python train.py --n_layer=17 --d_model=448 --n_head=7 --n_kv_head=7 --head_dim=64 --d_mlp=1216 --vocab_size=8192 --activation="swiglu" --norm="rmsnorm" --norm_place="pre" --norm_eps=1e-05 --positions="rope" --rope_base=10000.0 --rope_fraction=1.0 --qk_norm=false --attn_scale=0.125 --bias="none" --tie_embeddings=false --parallel_block=false --init="normal" --init_std_qkv=0.0511 --init_std_o=0.0511 --init_std_up=0.0511 --init_std_down=0.0 --optimizer="muon_variant" --lr=0.00709 --lr_mult_qkv=0.5 --lr_mult_o=3.0 --beta1=0.93 --lr_head=0.00613 --grad_clip=1.0 --warmup_steps=200 --schedule="wsd" --decay_fraction=0.913 --decay_shape="cos" --final_lr_fraction=0.05 --batch_tokens=[65536, 131072] --seq_len=1024 --doc_mask=true --z_loss=0.0001 --train_tokens=497200000 --steps=5080 --dataset="wikipedia_en"
MLP neurons of a small language model. Each row is named by its layer, matrix (gate and up: input weights) and neuron, and shows model dimensions 224-351. Each number is 200 + 20 x the weight over its row's rms, rounded and kept within 0 to 999. A neuron's up and down rows have the sign that makes its largest values positive.
Before each neuron's rows, "fires after" lists the tokens most often just before its 100 highest values on Wikipedia text that the model never trained on. A number after a token or word is its count.

fires after: ":" 33, "," 18, "." 12, " Game" 6, "-" 6
L3.gate58,225,218,173,182,186,217,210,214,237,202,233,214,235,180,211,216,208,199,204,210,225,213,242,232,209,200,191,210,209,163,221,192,201,212,188,215,210,147,201,174,190,222,209,163,166,184,200,179,195,165,182,207,191,218,173,220,206,194,203,180,204,186,185,196,187,208,214,205,229,171,216,183,219,185,214,172,186,207,229,199,221,222,221,203,220,192,216,205,202,184,189,252,177,208,209,172,210,231,200,196,213,220,185,195,213,218,212,185,197,184,212,230,227,212,214,151,225,201,213,220,188,201,177,195,204,215,207,201
L3.up58,214,219,188,201,248,207,181,184,230,214,184,190,215,214,225,162,189,194,246,203,170,218,176,207,159,187,180,195,188,208,183,178,221,186,196,193,183,207,150,186,193,192,176,237,177,193,188,205,203,189,222,183,225,186,205,229,163,204,165,180,190,199,199,171,203,213,218,199,195,208,224,197,186,222,175,216,201,168,215,210,231,204,188,179,191,194,202,210,181,179,182,218,201,217,210,184,219,191,165,195,206,206,188,175,201,215,221,198,228,243,228,226,198,157,186,130,209,217,206,170,204,205,215,195,212,182,178,182

fires after: " 1" 23, " 2" 10, "N" 7, " 0" 7, " |" 7, "–" 4
L14.gate1161,183,176,190,191,176,176,237,206,236,201,217,192,204,193,198,231,247,196,181,163,212,207,175,176,180,193,204,207,175,195,190,188,168,227,177,188,205,195,188,200,209,198,196,177,205,160,142,190,223,195,209,207,179,219,219,182,197,204,212,134,163,204,182,210,216,183,179,204,195,210,175,228,205,211,211,172,180,195,212,179,182,210,202,209,209,159,178,175,221,212,206,216,177,205,206,194,177,215,235,193,212,164,221,166,174,190,195,217,218,214,171,207,172,183,214,218,169,208,148,211,201,183,207,201,237,204,208,234
L14.up1161,171,216,168,188,210,200,233,222,212,195,216,225,187,224,194,243,199,184,183,196,235,168,192,177,164,182,212,198,180,200,177,210,200,204,173,180,207,179,205,225,200,168,227,167,203,187,201,169,200,170,176,199,196,181,213,205,220,200,207,220,226,189,203,190,221,192,198,197,152,210,206,215,193,184,208,217,168,227,183,192,205,208,235,195,190,181,229,181,208,208,205,208,192,202,179,185,182,189,213,169,171,212,228,180,198,172,181,218,200,209,197,214,221,178,197,199,205,194,205,215,185,212,222,199,225,206,194,190

fires after: "," 93, " ." 4
L3.gate971,185,181,210,155,199,213,225,193,218,246,200,206,188,181,192,183,213,191,229,231,192,157,175,207,194,202,166,224,193,192,190,213,190,200,194,208,209,224,199,192,213,210,194,209,215,210,184,182,206,203,211,199,153,196,207,190,193,162,225,213,174,211,215,190,182,194,216,215,246,193,235,211,180,175,212,179,187,184,221,211,199,233,204,162,192,168,200,217,194,196,174,212,195,189,174,235,214,211,199,251,205,199,203,204,216,157,191,163,203,217,210,187,181,175,228,204,157,175,194,187,229,176,226,196,202,224,197,229
L3.up971,202,209,232,180,173,182,180,178,188,225,214,227,174,185,221,224,199,211,176,227,173,175,200,195,186,215,206,171,205,205,210,189,209,157,181,190,187,182,209,192,199,195,205,188,181,186,201,207,199,204,183,243,188,210,197,197,207,211,193,132,181,211,221,209,212,225,236,191,206,184,177,160,182,241,214,218,200,210,224,204,206,219,198,217,209,172,208,199,198,204,205,195,174,256,188,221,224,184,215,231,207,180,182,192,213,193,242,177,183,206,202,195,221,228,207,172,188,204,240,168,210,212,196,197,182,201,224,244

fires after: "," 96
L10.gate883,158,196,201,162,239,207,203,208,184,203,183,213,202,194,237,220,218,208,191,250,180,224,208,233,202,222,212,167,187,205,193,218,222,210,199,203,201,204,174,202,172,253,212,192,219,204,162,208,220,174,194,177,173,186,224,209,192,220,215,198,194,195,185,204,229,182,183,207,232,167,188,236,208,199,197,209,207,201,232,179,183,178,250,173,198,225,193,208,157,197,223,195,173,211,220,208,213,204,199,164,224,225,196,220,184,211,206,215,224,220,194,201,182,192,200,149,174,192,182,189,180,201,205,182,171,218,173,176
L10.up883,195,218,169,155,210,222,167,218,183,177,207,201,216,166,195,216,180,224,232,192,166,176,177,178,209,185,194,167,209,180,195,204,185,204,210,212,171,225,216,180,186,201,184,188,199,183,181,170,211,168,181,202,201,219,209,223,238,177,213,206,176,195,180,171,172,203,201,203,251,181,167,221,176,199,190,191,195,211,196,192,232,183,184,213,222,193,204,213,185,195,211,203,220,202,195,238,213,230,217,161,205,211,228,187,177,210,184,186,193,245,209,188,163,194,202,194,218,191,183,212,197,186,179,180,207,213,196,221

fires after: ")" 27, "  " 19, " No" 6
L12.gate132,227,237,216,201,164,207,191,206,194,209,236,201,173,190,178,225,193,197,176,194,193,194,191,182,217,222,170,200,183,206,245,208,205,183,193,200,210,228,192,192,215,226,197,190,187,181,208,210,190,186,193,213,177,192,220,212,216,247,202,192,200,194,206,211,202,222,185,203,192,211,215,184,210,201,183,190,180,198,163,216,178,162,191,220,228,207,183,211,198,204,191,204,187,213,196,191,221,215,206,213,260,196,236,193,206,148,219,207,195,202,193,209,223,177,194,247,195,211,200,199,227,223,178,189,221,237,189,207
L12.up132,191,210,201,209,231,189,198,215,176,249,223,200,177,180,209,194,224,227,192,184,185,208,228,206,208,210,215,164,189,195,191,182,193,225,225,198,161,134,192,205,197,232,187,190,157,176,253,200,200,231,196,226,218,202,191,202,169,224,220,224,211,206,217,195,198,209,151,190,221,198,207,206,195,232,192,212,215,194,168,176,231,202,257,246,202,259,209,174,220,196,195,214,163,204,217,189,193,207,182,175,206,206,182,180,190,183,190,211,211,174,196,191,193,230,189,188,166,210,225,198,193,182,196,171,204,215,212,210

fires after: " |" 60, " of" 4
L3.gate934,222,189,177,202,168,203,188,226,183,192,177,212,189,210,217,205,200,194,204,211,206,174,155,216,218,188,181,219,248,224,208,178,196,214,205,180,212,218,163,149,223,201,191,188,202,178,202,236,214,217,187,220,197,211,158,216,211,206,164,219,176,199,202,203,157,240,244,187,191,210,225,166,218,182,196,205,190,221,185,208,164,213,206,207,214,181,211,180,209,238,191,215,201,201,178,191,209,186,236,195,174,211,215,177,184,212,176,188,186,224,173,215,195,207,205,171,196,214,178,237,200,209,240,181,215,196,235,226
L3.up934,203,209,203,199,237,152,184,182,189,202,212,205,163,169,198,221,192,199,219,212,193,188,230,161,154,222,201,192,163,193,204,192,205,196,193,155,206,202,216,204,228,215,205,171,201,192,200,154,198,223,198,181,206,203,196,223,227,209,180,187,184,187,181,196,203,193,245,192,183,200,166,220,217,243,188,234,190,169,244,187,179,179,200,174,225,229,176,240,198,187,203,213,205,213,212,183,217,197,204,204,182,183,207,205,210,132,152,178,216,197,206,193,185,228,170,218,218,192,212,199,207,215,203,181,207,193,209,200

fires after: "," 92, " ." 4
L10.gate2,214,206,172,189,157,217,223,196,211,172,213,177,189,160,220,220,222,206,200,194,201,218,191,229,192,204,221,186,194,218,219,172,146,213,192,209,217,202,192,207,190,250,184,179,192,225,184,197,221,181,174,186,167,194,206,190,196,200,227,212,190,221,197,188,182,176,185,182,225,184,169,208,203,220,246,195,188,202,193,188,203,189,192,208,219,208,220,205,190,198,181,204,197,172,207,245,180,179,240,226,199,184,216,201,203,166,230,194,199,167,225,171,177,199,227,168,156,185,211,214,192,215,217,211,203,236,243,204
L10.up2,216,183,151,201,221,218,204,181,189,192,173,221,208,187,242,195,167,198,233,185,196,199,186,228,204,193,146,188,234,163,206,172,179,241,181,172,190,168,139,188,204,201,193,193,204,201,159,177,201,172,182,176,209,212,186,216,188,218,217,235,184,182,210,188,201,193,206,210,220,188,207,170,221,188,221,216,218,192,187,163,238,211,192,194,183,213,196,224,163,204,217,199,192,230,164,207,217,174,190,192,217,197,192,183,183,176,202,182,196,190,208,181,203,213,189,144,171,215,260,179,196,220,186,176,185,212,204,224

fires after: " in" 30, "  " 20, " 18" 4
L7.gate417,201,205,222,201,207,210,146,198,204,218,226,210,175,164,217,180,215,182,201,174,213,204,229,228,215,220,168,186,193,235,239,198,241,175,221,181,210,206,170,187,223,199,217,178,215,208,205,209,181,218,195,180,179,201,216,175,223,202,212,210,185,193,210,207,225,206,225,203,254,207,189,189,204,150,201,224,188,198,200,155,185,199,223,260,229,200,192,230,214,205,193,189,199,149,206,228,198,227,232,216,192,198,200,181,164,201,197,177,176,195,182,216,228,225,210,171,203,214,183,176,206,232,206,208,191,213,190,192
L7.up417,157,195,185,174,221,191,217,178,211,224,188,223,210,221,182,201,201,182,198,207,231,205,206,192,179,184,197,218,216,196,238,190,180,175,184,218,180,201,221,212,210,211,228,177,207,201,211,201,207,174,199,207,183,217,219,176,154,222,218,203,196,186,170,208,228,206,192,193,218,203,190,214,237,187,212,149,227,183,211,167,198,214,218,242,192,225,214,178,169,215,200,196,204,207,174,222,228,180,192,210,206,201,205,208,177,188,214,213,183,201,221,185,190,213,227,182,204,198,203,187,220,187,185,200,229,207,190,201

fires after: " |" 41, " the" 16, " on" 5, " 1" 5
L7.gate785,172,186,214,187,213,223,169,178,183,194,207,231,214,206,202,181,191,230,185,169,193,215,168,225,196,212,169,210,192,228,224,206,175,213,185,154,204,204,191,177,192,189,244,218,180,196,238,233,202,214,208,180,215,186,193,190,203,193,195,199,165,220,178,202,188,203,221,200,190,196,223,211,184,221,236,189,210,185,207,195,205,212,233,212,218,206,201,220,198,195,217,177,204,201,229,171,196,201,194,192,148,200,214,151,192,221,234,215,228,183,194,191,190,174,160,191,219,204,204,235,169,190,168,191,226,183,226,183
L7.up785,202,214,212,183,182,210,202,165,222,245,208,206,227,180,236,198,211,209,204,171,195,178,191,184,187,222,179,181,152,214,196,197,207,208,203,207,217,223,233,242,222,182,235,226,225,220,215,204,188,224,202,185,213,172,226,207,219,203,210,222,187,222,180,207,203,225,188,209,230,224,213,223,179,184,193,183,207,207,233,212,211,198,212,164,205,224,208,205,205,213,163,157,179,210,196,227,230,154,200,180,192,206,252,185,176,173,192,177,231,208,202,220,187,180,185,219,222,213,194,238,201,191,196,214,240,181,209,203

fires after: " 0" 23, " 2" 11, "–" 10, " 1" 8, "9" 6, "1" 5
L4.gate1136,173,162,227,203,163,193,211,190,191,182,173,182,252,223,197,196,193,222,209,171,203,197,194,186,202,205,182,215,194,186,197,209,179,197,188,158,171,172,187,236,208,226,159,189,198,176,197,202,242,207,204,214,186,185,235,173,188,186,207,180,194,189,206,221,230,232,184,192,191,191,207,215,201,214,183,183,187,195,212,206,183,196,227,223,206,216,184,148,165,174,226,204,189,210,198,155,273,223,196,211,222,236,211,192,217,217,204,208,211,226,222,216,208,179,182,204,183,219,188,238,179,203,224,181,235,209,182,209
L4.up1136,194,206,218,210,183,175,207,225,209,173,180,179,199,182,205,178,172,209,209,222,240,176,202,223,185,236,205,233,210,194,217,211,208,238,230,174,198,199,207,185,212,226,179,161,195,198,165,209,173,178,191,204,170,182,210,189,172,187,196,212,218,205,200,187,200,188,203,147,189,184,193,157,163,233,189,219,206,212,230,140,210,179,211,186,192,208,181,186,181,174,187,182,196,198,191,184,216,202,169,182,180,196,217,197,205,187,210,190,184,201,196,159,190,230,161,214,198,191,215,212,197,232,227,187,211,217,227,210

fires after: "," 33, " in" 14, " was" 8, " is" 5, " of" 5
L7.gate116,165,212,197,223,156,200,217,204,221,211,217,165,177,205,199,173,214,211,210,201,206,184,192,228,200,198,177,201,230,193,216,152,194,231,216,208,213,239,211,240,196,187,202,189,205,198,191,216,211,176,209,195,198,209,220,212,232,195,221,182,172,193,189,206,207,171,199,176,207,215,205,250,219,222,202,189,201,182,206,197,200,204,204,183,197,209,179,187,173,202,213,212,203,227,240,221,237,197,200,191,235,208,208,239,203,164,212,166,205,221,205,174,220,215,186,214,161,207,204,190,255,212,220,200,192,209,217,179
L7.up116,200,185,198,186,192,161,187,210,165,216,212,196,213,188,205,205,188,196,227,208,199,189,218,167,207,192,212,213,188,165,214,174,185,198,198,186,193,170,156,177,191,181,220,225,204,184,199,182,187,209,194,182,189,204,199,162,165,203,165,175,204,203,224,205,194,223,196,205,202,230,182,212,208,204,208,195,184,258,187,173,207,188,217,235,181,191,211,192,180,211,183,176,176,212,171,190,188,178,204,236,227,196,213,202,212,219,181,211,170,159,220,199,165,192,161,156,227,215,185,199,179,227,195,195,177,224,194,225

fires after: "/" 12, " 1" 12, "{" 11, "^" 10, " 0" 7, " km" 6
L3.gate318,162,226,187,180,232,182,207,208,160,213,200,215,204,187,210,195,203,191,186,198,194,220,214,205,170,215,191,209,209,220,203,223,205,232,189,182,196,200,197,194,169,174,221,223,179,158,197,197,218,192,194,227,192,209,201,209,209,182,223,174,177,224,244,237,214,211,190,199,165,217,192,210,204,203,191,214,199,204,234,167,191,170,243,201,201,169,179,210,202,181,232,199,224,183,238,172,213,202,210,207,198,222,179,194,225,198,238,183,201,233,207,188,170,179,208,194,175,234,190,229,233,210,207,183,199,170,199,209
L3.up318,175,236,174,188,197,164,179,197,226,181,173,202,240,209,198,209,202,198,181,195,218,199,198,179,215,224,225,191,194,234,211,221,179,189,206,174,210,196,195,203,186,184,220,221,203,166,204,195,177,168,191,222,193,205,204,204,195,186,200,200,199,199,226,196,181,213,174,195,196,218,186,183,217,206,176,209,190,211,220,170,197,229,208,211,201,171,226,203,224,181,236,203,185,212,232,169,191,171,211,208,173,203,180,224,195,186,229,246,167,179,200,194,214,204,194,220,190,211,198,184,224,214,216,208,198,188,196,214